From a checkpoint of a small transformer trained on Wikipedia.
Size: 15 layers, width 160, 5 heads of 32, MLP 768 GELU, vocabulary 8192, 6.7M parameters.
Training: a variant of Muon for these matrices, 273M tokens, 4165 steps.
MLP neurons of a small language model. Each row is named by its layer, matrix (up: input weights; down: output weights) and neuron, and shows model dimensions 48-111. Each number is 200 + 20 x the weight over its row's rms, rounded and kept within 0 to 999.
After each neuron's rows, "fires on" lists the tokens most often at its 100 highest values on Wikipedia text that the model never trained on; "fires before" lists the tokens most often just after its 100 highest values on Wikipedia text that the model never trained on.

L12.up680,185,224,161,237,182,198,212,205,178,180,168,204,183,195,204,222,183,178,192,218,199,195,181,178,180,210,173,167,207,153,199,180,215,169,228,202,189,224,167,220,219,207,220,247,240,220,213,192,248,225,247,181,213,214,165,214,183,206,201,202,190,207,197,213
L12.down680,222,189,205,179,202,157,168,203,198,223,204,211,194,230,217,178,198,186,200,199,190,207,202,223,179,166,196,218,227,199,227,213,203,223,179,190,208,223,200,194,169,198,175,218,195,167,199,198,200,180,186,206,232,181,241,200,224,218,209,247,220,216,214,212
fires on: "\n", "ci"
fires before: "|", "-", "\n", "pit"

L9.up469,197,220,224,208,215,198,187,194,196,224,196,225,216,228,182,201,216,157,184,204,206,220,181,217,159,204,153,205,193,207,227,193,157,238,228,211,163,196,231,185,211,216,217,202,196,189,206,215,210,212,202,195,225,239,191,210,192,236,209,192,191,167,175,168
L9.down469,194,208,197,218,187,229,222,187,228,206,218,236,222,210,202,214,187,184,182,205,202,226,229,222,248,164,193,216,224,223,210,187,203,209,185,179,173,164,216,212,183,230,161,206,211,178,190,200,188,180,207,205,199,179,225,185,241,201,223,191,193,208,190,215
fires on: "1", "2", " ", "s"
fires before: "9", "0"

L10.up370,208,203,189,211,198,196,210,189,173,176,198,211,205,205,179,203,212,182,184,162,260,215,201,190,190,187,223,203,192,199,218,203,193,197,227,170,197,191,216,206,209,230,190,177,254,161,221,198,158,217,213,209,170,216,172,165,216,235,188,217,225,224,183,169
L10.down370,143,206,209,172,169,189,167,199,239,205,217,163,226,196,196,211,227,162,219,226,166,194,176,195,214,244,191,175,231,181,231,211,169,214,202,182,207,228,200,218,187,188,202,195,223,166,187,171,176,200,186,205,218,188,181,185,224,187,195,181,187,230,189,213
fires on: "2", " ", "0", "."
fires before: "0"

L7.up235,227,197,175,214,216,199,227,195,201,213,195,208,210,189,191,243,215,211,165,201,230,208,237,170,145,207,176,218,194,194,259,206,230,219,231,217,198,215,217,211,178,184,166,227,238,181,184,178,185,172,188,166,173,192,217,193,173,192,218,193,163,205,202,204
L7.down235,212,181,169,212,208,200,191,223,206,207,199,184,164,196,244,187,181,200,235,185,147,233,211,229,224,205,214,186,212,200,178,210,157,198,191,197,210,216,178,208,222,209,226,191,181,187,205,193,167,198,185,194,244,210,209,239,204,216,190,205,185,213,189,217
fires on: "'", "ro", " Li"
fires before: "s", "t"

L11.up725,185,195,185,223,231,220,188,195,197,208,170,205,211,218,212,221,197,187,181,211,212,159,166,190,238,194,227,196,239,201,213,184,212,153,207,175,203,207,210,202,190,242,192,231,201,209,185,245,178,201,212,179,228,221,185,212,207,162,185,196,186,208,215,195
L11.down725,219,190,197,195,203,198,220,213,209,180,221,180,223,222,200,209,211,162,210,200,175,186,240,209,203,159,184,184,214,209,158,227,199,209,236,234,193,232,184,217,165,218,194,193,176,186,221,188,179,173,209,225,184,219,173,202,219,234,211,217,213,206,196,211
fires on: "\n", "d", "de", "–", "s"
fires before: "-", "2", "|", "rum", "em", "uc"

L8.up569,184,175,178,203,206,227,225,210,173,192,224,194,184,219,252,209,188,199,184,194,188,197,185,187,220,224,195,197,201,211,180,176,208,197,193,224,209,196,181,168,208,187,189,220,233,195,179,236,169,212,191,234,225,187,200,202,246,178,220,191,226,187,190,229
L8.down569,184,195,188,210,183,180,199,174,167,226,206,218,209,158,165,207,221,249,201,184,205,192,207,167,189,223,204,187,203,196,210,216,218,235,192,208,223,212,215,211,196,178,178,199,186,188,223,190,205,245,185,215,205,196,221,233,194,187,215,206,173,203,214,206
fires on: "'", " ==", " as", " and"
fires before: "s", "\n", " the", " a"

L9.up759,194,196,205,240,203,194,228,161,235,216,189,233,189,144,186,200,180,219,171,191,221,202,225,190,193,180,198,186,180,217,210,184,185,201,226,181,189,227,208,188,221,191,202,224,229,202,174,218,191,165,206,183,195,190,199,197,209,214,162,194,216,202,206,185
L9.down759,212,224,183,181,189,173,191,185,241,182,192,186,176,185,204,201,183,167,200,186,202,214,205,207,214,195,206,187,206,224,208,212,235,184,201,170,194,195,221,170,188,168,193,207,205,197,222,188,208,224,181,187,191,242,231,216,177,187,212,192,194,188,181,200
fires on: "\n", " "
fires before: "|", "\n"

L4.up4,179,225,181,208,185,213,190,187,174,169,180,192,190,193,168,228,193,191,167,168,208,185,209,198,221,210,196,214,212,187,173,216,199,200,185,179,207,202,185,208,225,171,205,219,224,178,243,201,218,195,207,213,223,193,215,232,212,206,163,200,202,181,196,213
L4.down4,198,199,200,219,178,204,190,206,176,212,220,186,218,216,199,184,211,181,208,220,189,197,210,214,186,187,198,174,240,187,156,196,185,206,201,184,176,192,194,242,196,180,190,208,182,191,218,176,205,218,210,233,225,160,235,203,222,228,213,212,210,196,203,203
fires on: " =", "==", "\n"
fires before: "\n"

L10.up359,198,199,204,212,189,212,219,216,163,167,198,183,170,195,216,181,202,198,159,208,244,197,191,211,209,212,197,175,204,227,227,172,206,192,196,221,186,187,185,224,223,212,230,180,218,210,181,240,204,202,215,204,225,198,172,173,222,194,207,175,232,208,208,208
L10.down359,214,204,178,199,209,200,170,183,219,190,189,219,215,204,157,213,197,169,230,203,196,224,193,193,186,206,187,232,186,191,177,197,170,200,199,183,204,165,240,174,210,195,203,201,196,212,221,189,189,211,187,204,186,222,219,226,163,196,179,212,187,179,175,195
fires on: " ", "0", "1"
fires before: "0", " |", "2"

L10.up375,219,193,183,189,209,213,246,200,200,239,196,231,170,205,198,216,228,194,231,162,213,196,227,196,190,186,169,189,193,177,188,220,177,182,196,205,180,238,187,190,187,203,179,169,216,216,209,198,202,187,228,244,206,219,208,192,201,190,165,156,218,188,200,230
L10.down375,165,187,194,219,181,216,203,208,199,170,208,174,185,178,196,205,178,218,190,183,181,227,221,224,202,192,239,210,179,226,205,176,190,226,155,208,214,186,170,178,222,230,215,222,192,204,242,170,182,231,171,221,202,192,199,223,205,222,187,241,156,190,208,205
fires on: "2", "1"
fires before: "0"

L10.up14,179,216,193,201,180,186,191,211,196,183,196,186,216,220,203,170,193,187,183,184,240,189,211,202,172,147,199,205,186,202,181,210,199,242,199,227,196,217,169,185,167,213,236,200,229,218,202,179,185,229,220,173,195,213,176,200,202,171,189,224,212,171,219,202
L10.down14,190,183,160,218,182,209,181,182,172,202,199,226,184,171,210,174,198,208,195,202,205,176,192,193,217,215,193,199,244,211,176,200,197,211,221,189,222,195,167,203,140,210,210,182,206,216,177,239,218,201,191,189,225,192,228,216,216,239,164,197,190,212,212,206
fires on: "1"
fires before: "9", "8"

L11.up363,189,191,182,185,197,216,202,198,169,176,222,224,186,168,219,221,208,249,170,192,220,197,217,196,213,187,199,208,193,232,217,196,189,178,204,212,195,195,175,214,210,223,200,228,193,208,205,250,230,217,226,168,186,185,226,202,217,191,180,235,266,173,197,197
L11.down363,212,183,213,180,238,218,165,211,210,219,202,223,182,196,178,227,139,166,208,212,155,215,226,195,221,216,207,210,184,212,212,215,204,186,221,219,229,181,191,155,194,176,196,231,190,176,176,197,183,196,204,200,226,207,195,207,192,199,209,219,151,210,149,178
fires on: "\n", "sum", "ed", " tell", "s"
fires before: "-", "==", " that", "ed"

L7.up241,208,206,202,215,216,242,216,224,185,188,194,176,192,185,203,224,191,197,164,204,179,179,189,217,207,208,195,196,192,219,232,222,230,218,198,176,182,185,141,177,205,217,195,209,181,205,209,247,216,201,196,211,159,162,220,232,209,180,209,180,204,168,194,212
L7.down241,187,179,206,194,230,232,188,180,196,173,184,191,152,215,195,167,189,214,234,191,227,201,229,170,203,206,199,195,198,187,184,222,213,200,207,193,220,231,216,181,215,201,206,206,213,191,224,200,175,171,208,189,232,232,214,194,180,186,183,223,192,186,221,199
fires on: "\n", " (", " ="
fires before: "\n", "1", "born", "s", "American"

L6.up322,206,261,194,198,191,217,187,189,168,209,208,240,217,209,206,219,240,160,178,228,222,178,233,185,215,213,216,181,213,209,192,212,197,172,185,162,186,188,209,213,212,195,198,160,209,197,211,207,197,234,203,215,213,201,235,222,211,211,199,199,178,222,176,204
L6.down322,178,193,184,189,204,230,186,190,181,200,205,205,201,164,234,202,189,224,217,222,200,211,184,199,202,188,201,205,168,198,218,252,214,177,177,213,162,196,184,206,225,190,183,191,240,183,218,197,181,180,199,169,196,183,195,156,210,210,222,211,191,213,228,202
fires on: "0"
fires before: "2", "1", "0"

L10.up31,175,185,189,190,223,205,193,221,208,205,223,163,182,214,193,219,191,235,177,206,184,187,197,182,209,215,207,160,192,187,215,200,224,185,192,164,252,218,192,196,210,196,226,169,215,226,174,241,181,180,204,192,245,180,192,195,219,225,184,225,196,225,154,230
L10.down31,191,179,182,178,177,226,210,224,212,208,207,215,221,208,218,228,200,159,234,177,191,181,195,204,201,217,173,236,197,192,195,180,194,207,192,227,174,189,211,201,185,186,199,186,179,231,208,212,222,144,212,218,198,217,213,179,190,208,195,172,226,163,183,181
fires on: "1", " ", "2", "0"
fires before: "5", "6", "4", "7", "8", "1"

L6.up224,165,192,177,161,222,199,208,266,221,206,198,177,210,194,175,222,230,178,230,196,196,176,196,201,196,205,188,177,235,188,183,170,194,170,201,181,182,173,180,209,185,204,177,206,191,206,221,211,185,198,153,215,216,210,199,197,210,173,193,206,211,170,192,199
L6.down224,158,190,211,221,189,179,210,173,163,180,206,173,231,183,229,226,184,214,195,219,220,193,235,184,200,169,189,203,201,230,205,216,226,225,209,220,214,213,201,179,200,170,217,189,216,167,181,210,207,186,210,209,171,183,198,198,220,199,209,233,237,201,210,200
fires on: "==", " ==", "===", " ===", "-"
fires before: "\n"